{
  "num_hidden_layers": 8,
  "hidden_size": 256,
  "num_attention_heads": 2,
  "num_key_value_heads": 2,
  "head_dim": 128,
  "intermediate_size": 1024,
  "vocab_size": 2048,
  "hidden_act": "squared_relu",
  "norm": "rmsnorm",
  "norm_place": "pre",
  "norm_eps": 1e-05,
  "positions": "rope",
  "rope_theta": 5470.0,
  "rope_fraction": 1.0,
  "qk_norm": false,
  "attn_scale": 0.0884,
  "bias": "none",
  "tie_word_embeddings": false,
  "parallel_block": false,
  "init": "normal",
  "init_std_qkv": 0.0384,
  "init_std_o": 0.0477,
  "init_std_up": 0.055,
  "init_std_down": 0.055,
  "optimizer": "muon_hyperball",
  "learning_rate": 0.00639,
  "beta1": 0.95,
  "weight_decay": 0.0,
  "lr_head": 0.00537,
  "max_grad_norm": 1.0,
  "warmup_steps": 200,
  "schedule": "wsd",
  "decay_fraction": 1.0,
  "decay_shape": "linear",
  "final_lr_fraction": 0.0,
  "batch_tokens": 32768,
  "max_seq_len": 1024,
  "doc_mask": true,
  "z_loss": 1e-05,
  "train_tokens": 300600000,
  "max_steps": 9174,
  "dataset": "wikipedia_en"
}
MLP neurons of a small language model. Each row is named by its layer, matrix (up: input weights; down: output weights) and neuron, and shows model dimensions 0-255. Each number is 500 + 25 x the weight over its row's rms, rounded and kept within 0 to 999. Numbers have three digits each.
Before each neuron's rows, "fires before" lists the tokens most often just after its 100 highest values on Wikipedia text that the model never trained on.

fires before: ":", "ed", " |", " the", " of"
L4.up938:485515520517505503551511526475535512478470448519533485482574483501497510489510500521512498462441526500557469508508512525529434507528523529528480519507530458519475543521528485542530504507533475542515542504495520462498481496486501532476503499536461473512530516558518517468494492498529531533461496486505517511489525485468503490480509505502532499538474530513484505491478499477477500527477477490518514490472488470525534505482490536418495513453484488514529495511487525499479449488500513496470494503457542510549449479455522506458520470501499496527508530525484445487477495528484525501480505478499457465464526502506532466501486461524487499499472446504494514506519496488484474508484531485520500505477467511479513505525534530467533485504527514489500509503465491503542496479541512
L4.down938:519489466507529489478504456521494529500500479499477478543492475512480515495522514464520499465469499534541537446496526495504491522520481525516505513535503471522520465509505506496514508534481474472449481523498516524434526526495523500491508512554465490569505530523528485512465510503549497518526519540516498487490492531483506505496528500480467503478501480517497503509486500522460486541532526514495515502522485456514498491513476526476568493464425522513483490491506480480501490497453492481475536524499494495510466519514514504520551530479510490506511517531511479476518477498506468526518523522436513488528478481530476549464512499505495532490526503501531509524518497572445474500469482466528510498525494534530534510533482475520479521514550483506509505547489475434454504475510469

fires before: "er", "ing", "e", "ian", "ia", "ite"
L4.up689:506525502538508529490514477471474472494473530470523522502483531522509509524501494468477478475510538469522527501517497508504512470541494493498493532473532487464512497485494484547496515517540513520482444474509503482476514540482512489530493490496487439530504506506529483522452481507539503499480484499471497469457483517540538519534486500463489479516550489521502538512503510487468469456530466444573560522486451476537494496476543516493485491534490509480500533495497498538498488480509540531517502486456523474529502471492501489522477511510503543494537514554530479547505520494511481509531500472499469482480512539529497545491477510498479470498462500464503488500568502517521523486521483509527521446525483509540498461511538492534503488483506521446474491456492515514525461514508479
L4.down689:471524495518522505513508543495488479462476533507513515532544476517525547499470476487485517506438569517506543476531542485528494521468488511519494521498481496477514496507530459469496504473494484490519468504497468474498513473432542483467471512480505516545519499514471532481511542526493493486509491529480509510497540491517542473518497500496490514507481503496512456481467501488544481532504515550489461508528523553470552505528497521524498525540482515492499486546541489511482509497521530495457503486507478502509526516498478489507525520467455480533479505487480455523456504516509538469533501506525555526500534524530498497475520465485507570501468484507514490530507520496463484492525471537499514474539420518502511491497507511532488486555532506520523483500517479495483507475459484

fires before: "ing", "g", "tor", "cast", "ed", "in"
L4.up50:493517522471530485520509470530486484532496515525529464513519481466530450543513515472511487507498470514483511557467495522444480500521525477503491501467469516497443480459479516454520408483505501567487482464494511523495471536482518495511515562512550481493487467486441477520540484456486464487489534473511479472480466521492505502504516495502494490509514472519500524472479477505526524466458484481483522463461498516489478534551535479497518498496458486489443493498538485489521537521487483489483533534442461480500483493507529525515509472484505471508508485511473503469537473474538480516473509519510497524501506523507454520493495495568475516487462500512514486519528494521481505502519499491535491506489500487483547498496502489495460472488499465505518513532506500483473448494515499
L4.down50:509506523512508515485539534509447544492465538462488501517457503511483537528542486478472458519493525535489519482483507514557512522506492485539493465502514498518465477501529500496519496514489503497452485513484517515500490481486496473485488509485488496502532467482489508511483454507502505509519494525471515518470506531474492520484523528452491466497501497469456484515509509526499508528455538479524473508513539498509465506506492433499514492461548485523521511519482474497468471472486530471429470471493460502473477519476531507543494469490482533515494508467520454553527503461509464564529477524512465499514503525482486503484473498480504529463494456466495534491539490500460497509501506490478497515528497505565479458525462498454491479483530496560477474488519515530465500539545492

fires before: "ed", "er", "s", "ing", "na", "re"
L4.up68:480470545473543485534518533489542525510495474493473537496496486477497507495516496492528506488495553478509506499562539498568480491496482505545533523509478480496439529543494489522531540494511510498464425538524535524486490492469529493510496430465507537469450532540467484479519482517498467530520495511480519493519521509525489493489517512533507491486497511528471453476511554514507500499539450510478512546506449505498510484491517518499480517471495479501533468502507514498494469480520521456509478509503482538501520443464504484514510490505518531508495493482476536504460480529506479488478454501453502486537528500504502518456476515488472514486490454488523521478501472501504536498493532510482510491504517506430490525526496517493518470533487489523520525475457526485503495482457480
L4.down68:510507497511482459494521496475469455488517473508543513494503456518481518512500534515473520495513518501515461518517501534496452512513526486514482530492488500497537474528549499523450501467472469550480530496489454490493502498555496488552543542495485493558481515547467521512494511503506525531520580530507460502470509503518539500453491496536466528488490522526536526539517493508468494491529475503490489505497484556509498498530532486515500499529517489521491532543448540514524498481500528515475530480469541530531481536465484482503479539523486512485474560523462471482495518501512471501495493518469507494483515541461517466510526484491526525527485485506536480507535520478486520470487501473476491486498472516503510462507509488493507517540452537477501501504526488464555500512488549

fires before: " |", "|", ":", "|---|---|"
L4.up308:494536516478477518479521525535502549518492498538460507467568519540522459498500505521520507519494539500511506519495501498504449479504516485479479504491513499465517453495508485522504450488494537498499505512495523489477476491505518494503481501531506471488495474436540504517506482498467516502509511475548528516502480511460498455473540467482489530483457530502543534495515472497513509430490476479497507459531494519534504492473493538496525555526536503498476482451550547460486462530517540519511527521495526500505521516489517476476489530467524488532483503484498507447486507507449517510515494473486514477519486485457526514502496508504471536519497475555509513530482514470518526483473487516493453514562477493479516508512463524499512458490450512535535487490487495481498477429494529
L4.down308:482556539519479568474516500490471485494474516463546471490467511484476543481510497453504476519535518469532525483539495495492503563476522527508527507477523514501466503508467467509465469457516462556539527456508510528517473508502501533539493517497477503507509493489537509452471512524492484497482489510521469511482525486465519481539559469507537473505506511483492457505496527484472489527478473503503531529470534490526514489488473484482460532572496495514521513513528466507525485481482522453443488501516499491497519511486469505482500479534500453462516517461495504513531469460481480471466478495471517485451455529484502518535521500523481489511486489485499512462498469497516522502486448521479533497492494488505461530492464477521490492479524487512501539499512486496544478531511530

fires before: " |", "ed", "s"
L4.up8:509524538414510514512481492484469510495509461497476529497472506474531449497524507540512498471493520493536504521454530492564477468510463536506478469539482471492506480513528484523483477540459520516518503495519529480523502465549519526451516490513476513521544493495511497524503522546511504518485515503499467470509482528540500543481501502468527502511476529503498508535481499559483515526488492476529504546482489490491497477498548485517536525535489499494486485534475525495547521480490530516458523529496475513508486498470500501490460508488523467521469520504541467508471526517535490476514524450539563506481504514504489488500508466508511452501480485518501552512514506478490568493528525503521461505514481527501540487539486516499491466548507524545480486503461532519508505479470492
L4.down8:481506512509512501469493474545482481496502481511459541489497490503520505484510489497514539529487531475493531493533512526502503514440492524531500483465556486460489477526475517480494545508516528483505517480509551540484487533471438529485494494508497492517469493438505576542461533484523530543486554501497515460523494502546486490520520532468502522518481472489491563488505481524434489507533522469514533508474541485494524458490515484511462518506482504488461488516551490501507493485489441479518504524503494479508514506534487472520516500488510502512539480521505472449516492490513473534497563495459489520464522517491494484533511491501524531485522527475521487427513511518521507515514530501480532520518510538498474531533514495521538494522489466477468522497521515517495487462502494

fires before: "ing", "th", "ed", "ies"
L4.up978:505531491516481530550503475528535523516495565484465487519561504537530512528428486504504533536483491480530497471516471512505493480543481472536533464479504508527475519496441519490532459480510514508515528468510510510492498515497490494493482481468521510500525489538487529484466493477482499481486510548483486510538565555498527482521439532516510453540471530472521484527463486495484525508483526490518499512469497510469509499513497495511512485489486489551518489474465528482499506525518465495506533478526448449535515474484478495503506493499472503496465465507455515485479497541528482516525501477509460487508446510496492486459447461554507505492484489527494514475510460517512495523517502496490475486466498517510528479513484509488516468494519490514515516472448464550500512462473509
L4.down978:483489533529520510540551478471526515474530527589502486516496511482499508511514506502504536512472494470461509478512511524428503521441490513502485517526534494451494524491500508482509503503518500468485472518465551511482474493501465542516511581471492535442510513514503523495514507478483522479463508499543482552505500521504462496461514505502455506547466492548491504503444506510515540466469492505509504497512527460488495525510477526517489503446503489464546558524480501506479508486496491451484497473490543487475504495466492493513489483493516542488450479522489529502504472494512495471513535491483497516475527512505533513456507513539478535494459483501502494475475530524476510501456504500504497517496466514494513504515501511465543428506528476511512514542501503495514522470494501

fires before: "ed", "ment", "s", "r"
L4.up676:497528513462470482536493515508513502547468507481481497489518483526462486475486514472482512477472509488525466547519490498515533510490438462485498512526477502502504499515468526454529507536500523539445440457452549475472474501517517524503505474501501537524514508559443466510461515480463470513497493539517504525543484547516546513471519505510517491505466505512508495490490529488488438507504506497455486491459472494518493502518459504485449509467459509530500504488467491509539519511469503496468486459514480496484546537500459515523491468509518494486515502535480497492459509523496442521476493478508463476546511485501463498536483526508536496502495478519550493481510496516456528463476506511532510507490503472551511482489529510489509531539522537508508491522502508522484492454477528
L4.down676:540506547499481478503495549478527492485487515471516486468527496533468491515515495504534452485497524532501449492513506535509474474517538518526522486527506474523486517516512483473530483508458471511527523488478535486508531509488451490543480535549451482506484521489498494490512480518454507491520488518475502528457520446455464458512487545541501495495522495514499527510492477495472527476506497503442503472500467467487489466479540521480513515511492497553478531521458523462510472518528450467513482520468541493511513553517525554547538492475471504490471530508514475503447500501529514480542494477485511526500484478486531505493476465545489475496501498500506505525522488506529469467491477520517482492502519537503482448490491489509517507480493485548462535466532503516525515530500554

fires before: "ed", "ing", "il", "ce", "in", "que"
L4.up936:505508497482516507524442526558522506496490500521507433506551466482527457529457488416521512516476502495465489487524503495481484483505484524509518545487507496477505514475496475505500450525508515489507463473460500525510478457517521512519479514498495529497444458521484533500480533490524506529561502461512492544458484526491479495532482504506503470507479516444502465517504550503492527464507512477532509452492557497456500512480502477493441537507485454487487478480526478489505472489498504505484521522535510445503529471508501488507491475495491529504409533499487497518509487527557531524482508506510496491514529467520506504492472465501513480482469526484459539474513451468528534518501484502462484500507528494509494471504529512480522495509527513506485502488486505506498471517485526
L4.down936:538467528494511477495514471525515466468511494498484475531483453517472501486485514477466501428487499510505507469497495506534513477469485504479521485469509533523522523450487467486477486522484500497520482503517478497527484575490499485532492520494475445547482494503473505509490453535467484512498485504517514526451513511466457486462484507508483524494535477554446471483469496512523515481512512508530522467496474497503504512506552546503496479472497489529528521497510435508524511516540556467521479481522484528486480518481515495520505521530456491515532514497484473509466484453460495523478487482490526463450513515525452452471495522477505544489470471517567550538520520470519537499500481515495480532494478493506494510493495516504529454515495470516514508475501489542476498483505465

fires before: "s", "ed", "in", "w", "ma"
L4.up272:486512480495473520499484508453518540510495503516515537501453494522521489517481519518472486508512499475438514472489491490490558480501513496552485506511475453518516462458497502485475516511474516480497482545466468539442514499487515519448476474538530560536536458497523506486477498541531503494532497516482469535515506497483507533488547501476504517501473517508458505476525470444512547526472538521529523466496488500495490546486483531533481465510481495489504455519485507475518514454482487518479475512479544472461472485525527480529526477515492458473524485467491499569487537487495532516510471473534507522476505538509488530498482514495463503500472474507518466491481497475478476498505471464495436462502476486495522511497500512468489464499553472494518487517466505490525520475505491
L4.down272:523535473543518500496512461512474517518528509453512517501488548481519523535473499501497517559478470543474493512521488520499480496487470524487494504485520539489521469490526497468471538540482463492500479500474492533519512482507500540513486508524505503501485466457485480457479519535488502469488525474510525492515464538510494510516522499510500490515485473482486529468440513522531517485525462498462518483493474506469495514495503547502474529460477554524540486452482524491478523496495457486528510435445523474499495515527489523461515500512483489521534525491519469484473480525510485527474466490505495526487476513471505552486473509460508500479466545515525543528535532497482486483533473502456512486510527531478467526454547529494508537534494544447498488551485523482508507511457512

fires before: " 19", ",", " 18", ")", ".", " |"
L4.up273:508514520532474518528468506503479502506497515463510499512519476500553506511526501519542488435472443460524490487434534497444522457489468526470502546513476497488509494507496507511490517495519492505534497531558458501504510500515465450509512501490459510509517517479511537523500510510472491486514512510528472506531505505469536499489473507455478507552472506553524496499467518553474506516471551506509468491491494565421522508534509506499478531543454519553514451470492503486501510487536462527460504490519527522519538489494523510506527496518502534483523513476478478512508501466453497484480481491485519518512495481556536490522470514515501503525468494489480497532469524480445514503480505474515517493484516524499504513497511508506490476453528542538508494478512466496524465494482488
L4.down273:504548537511478495498559453499539459509515540539478461529517516525478495474493516505460500488492507522518491509486544485504454498482480475520467514525490476556466479516503470517496439509481471463540547529521516511515504467499481463499484481523558470509523463558532509500531477489515519517550524464510474496554508480490492487492527549458504455501472516491496478528474500539526499507494516530506541521487482505479493511472494508485507513477479497487490485489484532470559497494493475539481473530461489521490535496516504518475499527499497520493471501476499539506515534490518493514527531507507515506484554554479476463476473518477527476509510505544528481509521473556492506517485548551469471490470516472541479537491521508502492509471511484470538503482507487542518508503514496

fires before: ",", ".", "'", " College", " and"
L4.up332:466480513481525511507485478483510527479490481516487510532436485499493511528520490520552481523447459514519482512486524495504525512502490488476489502503513522475484452504468534556525508536522493513468497526457529529485515485494486507527514492539540523470520468513489514510482487479528470486491491513501486544500489501481467457514475519519468563493489512470501507454516516459500490512477469504523541533498500527515505535463508527520505507468464492487503487551528459504532520497482512492506503516545474512485495504452451505522462512509555484493510507515502523532467471531514492463551489480485506463537538526502523507560497495500498491501474482484501482487494492509531505495514506536416488520513461488507492497474474499467521486481559565516442522509477441466475522476502481
L4.down332:507468468492532495457516437530497545522513547497516471452481510481498509478501502546465497483504505502508521510538456535515495503500541512515522496501476470499464518509529471544508542478505508497558518495558500491537524487478445482578528473526526473489512529532546486481515518509451454463482515478469485479485507489503522507503540529483498490481541523505476504494526526481510543506486500471519507497518449501464480466440494528468490474478482474525470484495487501447533536526551511476517492494519524503480507487517527498494511524491508535497500461494513501479526520530492534480513494547492487517521497494512456479490520511486515504543540509506456481436525522491494495515547493529525482495471486473553497537495493527483517499494478525516512496483505507501540525526514498